Weights of a small transformer language model.
Size: 10 layers, MLP 1152 GELU, vocabulary 8059, 11.2M parameters.
MLP neurons of a small language model. Each row is named by its layer, matrix (up: input weights; down: output weights) and neuron, and shows model dimensions 128-223. Each number is 500 + 25 x the weight over its row's rms, rounded and kept within 0 to 999. Numbers have three digits each.
After each neuron's rows, "fires in" lists the words (lower case) most often at its 100 highest values on Wikipedia text that the model never trained on. A number after a token or word is its count.

L6.up311:494485454525519485543519469538479478495512509527490514519512512498483446473494534567520476485503474506526480447463478493495524488512503496511510469447473489502518504485457542452498493524503515469523516517467509502507529511516517521515450524498479502497523493494497496491506475522538500520
L6.down311:517509547480469543454497485500512505512484445538470491498478541529482521487508514521485563515517535525467499513470523493503492533489497496452498469464506486506475454493489507456484509544479520519492459524495535526487519489521471465528519486491461480524515521501560509508503470491542514481
fires in: "who" 47, "he" 21, "she" 6, "once" 5, "years" 5

L2.up910:508491498489478472547509480530511500507522487536488497517518480518462544508456466483449456502469485543489525503533529539510501510494492477519481510471494498532531507522506479478525464501514522475515566518504478511502490499486504511476507439482479489446479498501478514516515526500477506473
L2.down910:531471490497565504479492502542519476476463507502499488507508549518503516488532485482503516481471538487510416504525504508482517518506510521492491489477528516512529495475511501512539497472440502471514442495511504525509498480512485456510498500508489527540469517498518450509489487470518500470
fires in: "south" 31, "no" 18, "other" 8, "many" 6, "ben" 4

L2.up593:504474477477475507489493547515497492523519505486490514477500530573513505491574494547497448517543480508473502495491455489531526534497497527515522480511484490477477524541511492479500517515467488488468500523488470466463511512465525522532482514523470535469505519548492489480501512481462487484
L2.down593:523535511486516492465546542492486497505464503526459493499495554504534497505526545480454471476530456469474525507522499572473489465520518457522490513544453541494519492479474504508518488502510509512474475494453492499514477512521479511484507545526471492535553494500446462488487469501527506529
fires in: "san" 32, "syrian" 11, "syria" 4, "shinji" 4

L2.up122:499475504509503529522462504525540503496473529503478500490538434493498520494506437490508493445508469487426487557521462470505547465501526500493531461522532455515502488506501513498482463459536559489483539500431536490529486508472532504528486509518460516492472505526486481503483525505492491452
L2.down122:524464496491496476516526546454480493490489471500483487469525455493493498507533513521480490480541515505481482484511547478501552528469539490513538497459546481498558504509529478488484522480487510458540489513511534472492526514498476491504513526473491515502496546466540470466510479457501500482
fires in: "time" 28, "so" 8, "less" 7, "future" 6, "s" 5

L2.up718:511510483476518476514549465467528517506506502519460463520546494521506493456500517473496521466486529504497505486489491475511488550535476466484524445484502499509531484539507486484530478549535471528476475523556470477471504547523506514468447490481503497516503531522497469481554509471507548519
L2.down718:504466518564488515480484509548481480489563524505474492509484524533427483490486513508514503512454499498496467546512503527460514454476481493495485497524492498502513560461501491504506560479485501508519525484502489492505558533479467520483451541520533484510496483497475482500510491531484463493
fires in: "they" 53, "however" 19, "the" 6, "these" 5, "list" 4, "tour" 4

L5.up329:456479458512490509521471460475541490486495517520497530486497528518507518513470516509534471504480500471496469496511457468504472538509526508502519491490486449505501493516545505520472465489503481524482546512483443506480539513464492517480491534474438489475506566506524495504532542504504504489
L5.down329:471495539484482540484462466472542486512489485517517474469458476492543514486508475492497493480488487493480490535460495525475501523498523468506501505502555506478495501500490502499530491528470502513520457474559489481545496476461548454515492485525527487513522528475501505530487481576489543521
fires in: "as" 27, "with" 21, "accompanied" 4, "over" 4, "to" 4

L2.up194:491462452519461535486518489495495526500497499502469526563509518482475534528498505501469465545519542488515521518499509479477471548493496511496538507513486492483522515560517498488496453515528523502508523516506445493481511524511488532498501449507488510485488473515493517502454497477476475514
L2.down194:520505480494508486506483506524475495527534483486485487446480489509515453475538523510484489508489480483502480484525489492520540469514482499500497463470479495523496450444481498460550546464512487497511537491512542500495523484481500520504508482463503520500526525472519516529475475494484506493
fires in: "that" 63, "as" 17, "because" 5

L2.up567:494498476497479494538486571519478514534513514516508491485480520480498512492529514474493470527469478461557534495496488495523507554476475539513553492487505474525456547505512507486511461508490518517483516503474504528534517510497503563505544527517491475530504524515489446482496520482489543494
L2.down567:524442530520517501528516508529501457512475508480485527495522513509473509504479497541526502509525511462506542504457426539453488459521469485518471511501473499503461452520467495510511476492509448481496513543487497508502503509489514536488475492484505492492545498514488511504444494524531525516
fires in: "received" 16, "used" 12, "up" 10, "opened" 6, "available" 6, "won" 6

L2.up713:468525458505500501507485529489518463469456492494458494546492489521506486497512524506529513507481529528500523510454482500543497512472463422489443488492477526501504484518523475464445551493508547526493518515514508520524511525492479524500484462521480448512526480482529519469510518526521445481
L2.down713:489504526489424513460492513502522488481538484518508494469497488495517493520509530520512516511450487495516485447514524467490520470557513515520504521518539480481517543502469481450467499507486510526497502503465489530511506501478475473528485496497494470488478442521486474525483480490523509532
fires in: "career" 42, "including" 20, "history" 12, "early" 11, "division" 4, "during" 4

L2.up388:518509526514506502512525543537499518524531494495486515519558487496508472471495503528479472501474509516507494505518530483515533485484480473522489507490511454473495479553489496534483537472515528492511535537517478518474534498509515489494510476489490469484472493545488535440489456514484547489
L2.down388:492484458551520458564514473489519496553449479477512501547542564524487502515498484487506476497473486451458505505496514510451502488485479476458485487517517540491515524474498531510510507546470484464483467529525485484550511486492498512461447482525510498475511510515524482476448481481504491480
fires in: "co" 20, "himself" 12, "coogee" 7, "directed" 6, "coalition" 5, "singer" 5

L2.up206:523543540456479530494504484488502528468519503492487492513446459497537492503507491467490479490539535507504483496489474517495523482508468457466532475491474533488502488531478519541496476516486502516488449555520473445544508548513486493522488491484475469465486497487477496506503509514515504506
L2.down206:515502464519487510456491499525505494478518511501531472493509490535516501518537526521529474464514526552490484473488471484473478498486501549479493489492466504533500504466497479530512509457457507497486473424551536514493553546476486486491516456514502481515475509517500489534502470522514517488
fires in: "the" 64, "campaign" 6, "assimilation" 5, "his" 5, "du" 4

L2.up332:515493504498475506533484493482496519506490490524463480567549505530506536491486473489455495488486501555507561550481514496487472484521488514459530497476498491432494511529490483542501516490503530461487539458504423555478511529511515486505547490470525474453512518461513494502503486471488494512
L2.down332:498479513535521480513512503536531485491484472505503534488490463519469514504499509489518501487510479516480478485500466478507554514504539569466459507475482503467469508513476492530494480499495446482484509506534492517506555497533477472512487517479491517487511488527541472473476545530514511462
fires in: "not" 74, "noting" 4

L2.up640:504537481502470482492517527489497501549472484506457519466517465493484468517510558479538464491494505475497525503532517494486487509495482494487478471505507531499482521529463452476517447461468510452512543499509498542550503494553508501468515464519539514508504517526517528452562512493497497487
L2.down640:492512527476506505518544520530513463486539492470532508484492472511479528495498540528526541512481497461506490476472525508501512481473522532483542495469546504482518532488517510489519509516497424551447472547544505482490513469509507488493471476460506497473488469488550496505519506500513513530
fires in: "known" 25, "utc" 7, "revenge" 7, "hermannskogel" 6, "germany" 5

L2.up957:517499543517519484478530557467504510496556495572504535477524488486475500521491477522483513506473465491551505499492504482513472460434570522502523452494511520484506518512512515470508528487523500489526444526535513509462524496497541499476499509504503491526506506491465497509534543533495534544
L2.down957:541527485489489489508458517503516460487529542480497531484459512470497499479513412490465493529547444531471486502508484484459515494534513476485505501497523516487488518510487490465520520493483478500473526501465476549459493514494451495530533497472469509472470475484501481511513521529470487517
fires in: "he" 56, "she" 12, "ye" 6

L2.up335:465468469439539496489509512492497489553526528521464493484464458549516527469514475507510516489480470521476516528480482505485520501504531494495482465470484487506453500469515510521503556482508492513503502507490473471533498497518474501488496535507481506511530504512517513506486503507515506464
L2.down335:479509487477520524484500466501507480507503501536447481484498496524467504484506471504479506494517489441485509503519483456476505481509492479540501488502476514473500514538495477544501543473511526465515532528444474517558462534487479534516498511493479511477483547553440484483457496474513500540
fires in: "war" 33, "election" 12, "s" 5

L2.up114:511522524508484525466536441494485525526516513502486525547520480510516519468479483505490511524475512463471550483467502521428510477523448496508517465520487501495499529543535523494467472505518488493480480530503440532486511506518482515518479499495492475492578484509530533453502495520519486487
L2.down114:501483512501469483475464487497494490481502487469501525488499505492447512475533506506532448485484453535517483485481466468520495516534518539442509496485505481507551506490445494516492514505505526476505505482508528480502507518480524482458504484498454489465497476538486546530467494502481497517
fires in: "career" 34, "s" 19, "style" 4

L2.up1014:505511468510516455519484460508519516463451547509478475477553526516507525485510472489469488507461498437492470530482502502526502496483496504475521489482541561485488479479514486462515478529473499543528500456508481476522482488500473475529495520493540484533456477498495506478513481472506500522
L2.down1014:468512505537445528497482528508476520503527475516506467473521471505505487496503475484499504549461473510497533464524458503507502485502510502484512508498501490512458456486496471514490525526488519538492525580530491503528504495469508468490513529520472507500530523511486468473538501529442494515
fires in: "there" 36, "following" 24, "given" 12, "awarded" 8, "average" 7

L2.up323:492487514492481494538468530551532488510507543482483488507481515519492532500505549511467462524492487489485516481474517507510502504534564506487462452507522500538519550493509515508485479463482525488519500505573498469488528484483498474452530469513449506505513481463485537479488520522495529492
L2.down323:539503527522448469498518478507478497569505482495468507503518479539511493469499531498527514479488494490483494517500541545486501473527478485475538484499469498532539493501473495517488510496502530531560457428506480530514491507465469501483506505482547515555525484521526481498517459483489514516
fires in: "two" 21, "four" 13, "three" 12, "several" 12, "five" 6, "seven" 5

L2.up60:507489519489526475495535550485483510504505510467524511474534481512517506487487474460553494489462545521482525495481473494535535476482447514496496485506516542492486464527441524495490514476499493476501512489523496501519515527510500499484455515464496448507478464484493521510520523494488487539
L2.down60:522497493533478492490502516510486540489508487534485474485473513472469459528529516535492472517523476482498478453507500524474483506451550546506495506473477474477537504518529485460469494499529535537512511500525517490471493500485473495491550481488455481436497518484500544448465485455541495512
fires in: "mf" 12, "df" 12, "player" 11, "fw" 10, "footballer" 9, "poet" 6

L2.up729:538495503483545510488496489455486522500516533517480569506514515500506500528501536476476499529531523489485493508530483483485508496497491502492436494478500485462477446460496518510501541511511474469509525485536503533501510465500523508497472516509470514517495522501529510533482508471499515496
L2.down729:508494480480520494521474530455530529489466507486504499482520510491488543499488521466532439520539485467518520503504501480514507510545519510483511523479481425467531520526523464531488496488503508497511527459473521497526532535492533504541542458495484484513519546475448490523507473538503497462
fires in: "each" 18, "every" 11, "made" 10, "taken" 7, "winner" 4

L2.up230:490476511456489523521491486460485488525501498457514479508491518501489449467465482467487496463471533485493467520503512485473473476517487493466489508536520493475495509501502499523510510500471525538504549503503509467494493551536501502499488511476489482482522490483493534509571484464505551461
L2.down230:457445492465452494508488497512514484483513478516518510526504499488513521518479501498501533517514520472448513495470492510465514478461499442477522490497541523497509526482527507505486487453505503460490497474503506490521465501487496502426531502476512471475510519481511532496554531494500477502
fires in: "will" 16, "finished" 10, "signed" 8, "would" 7, "may" 6, "stadium" 5

L2.up722:484527479459539493458514505518490514525478479503469463504526500463506500467535500476562507524478502529531499483510496505573528529516533460495464500503490501504495461493533498483473509538551453496526503502510545493492441478483538492522467484523482502507495504542510515460503528455522483502
L2.down722:469480490480472535527495477500489537442496511489479481527478466523510517508479521442496551544505453448486502538504468485540517532506494503508515516460484525460529489525472520515503518512472508532455510508513495503486507555510505506505512496508503498512544552460507545484495471509497535495
fires in: "under" 31, "were" 15, "meet" 7, "being" 7, "suburb" 5

L2.up671:526540462543518509515522537489496509469531481535480470501505502526488525510508504535507530480505559503476499486463503487485495514495481468503489502490461558501463515469520497512460452529507517473476545505514548512571492482520473483535495500510541458543522496496518475498489488448511526514
L2.down671:540498512486461519527501534477465524493506504471493519512515525494481538480478475483472456512478539529486474508504473450498504516497527488501532490512503480489516526490536503480506463529539511500476478531502483527487518525470548502531468495528490500488487466510546552491521490490510535506
fires in: "example" 15, "country" 12, "upload" 8, "location" 7, "railway" 5, "history" 5

L2.up507:530477464520497497497495469528483511476521506564510505526520466488474481515482500509496516528504496487499496492538480547521479464501504509484483476524502481456489520482486525487513489505505540455517544501517496490519509548496530548488521493475488540479496501506502490552530546464470531494
L2.down507:501467470542483540505556492510495529548565479505549490530486484489477488462482495491515470486516502491468506530517509447539492517506491496459467505510472497499539501509480470510475500528499483521519542501469502503507478481508498497498481507481484560584481499489492499480514446501533494485
fires in: "made" 31, "once" 12, "even" 12, "so" 8, "instead" 7, "just" 5

L2.up367:557491525473492504477504505470547516522514470532517480487523503452535522482507417556485491465476457517476488514518516474462507524487483475481502481456503510509519455505523542509482476513510492521506513471507464474496496478501473507544480502504511481511513479527456493503530502488535496506
L2.down367:491514513498469501465480485484444515496515502525534495496519476507512511481444522513508531503476498509469524499509539471519535518498516484522501479503508495512502527491522491534487486492519535501496469551483484530488456513457454515527494507512512502528505449499510459556451477521503497493
fires in: "s" 21, "jr" 11, "missouri" 11, "democratic" 10, "republican" 9, "14" 5

L2.up1045:491544496533494525488524465518479475483505509499501520518460448486478503531520491517499499454536522485541507424525505532481471512467477491490524533468482517475502482532510511530505525508487526511449464512536477441541481546480479525502478493473531480443464483479514471496506516497512515574
L2.down1045:527490473447467536489517482449449507515453501511514464544516486527518499531482494504493529493560494558508516480520495472530479471473441519498488520514510500539522488509497525440483526507512483483507471429514510522497501542508482476530498515531504545483539509509476500504521519528546507501
fires in: "that" 41, "on" 27, "until" 12, "about" 5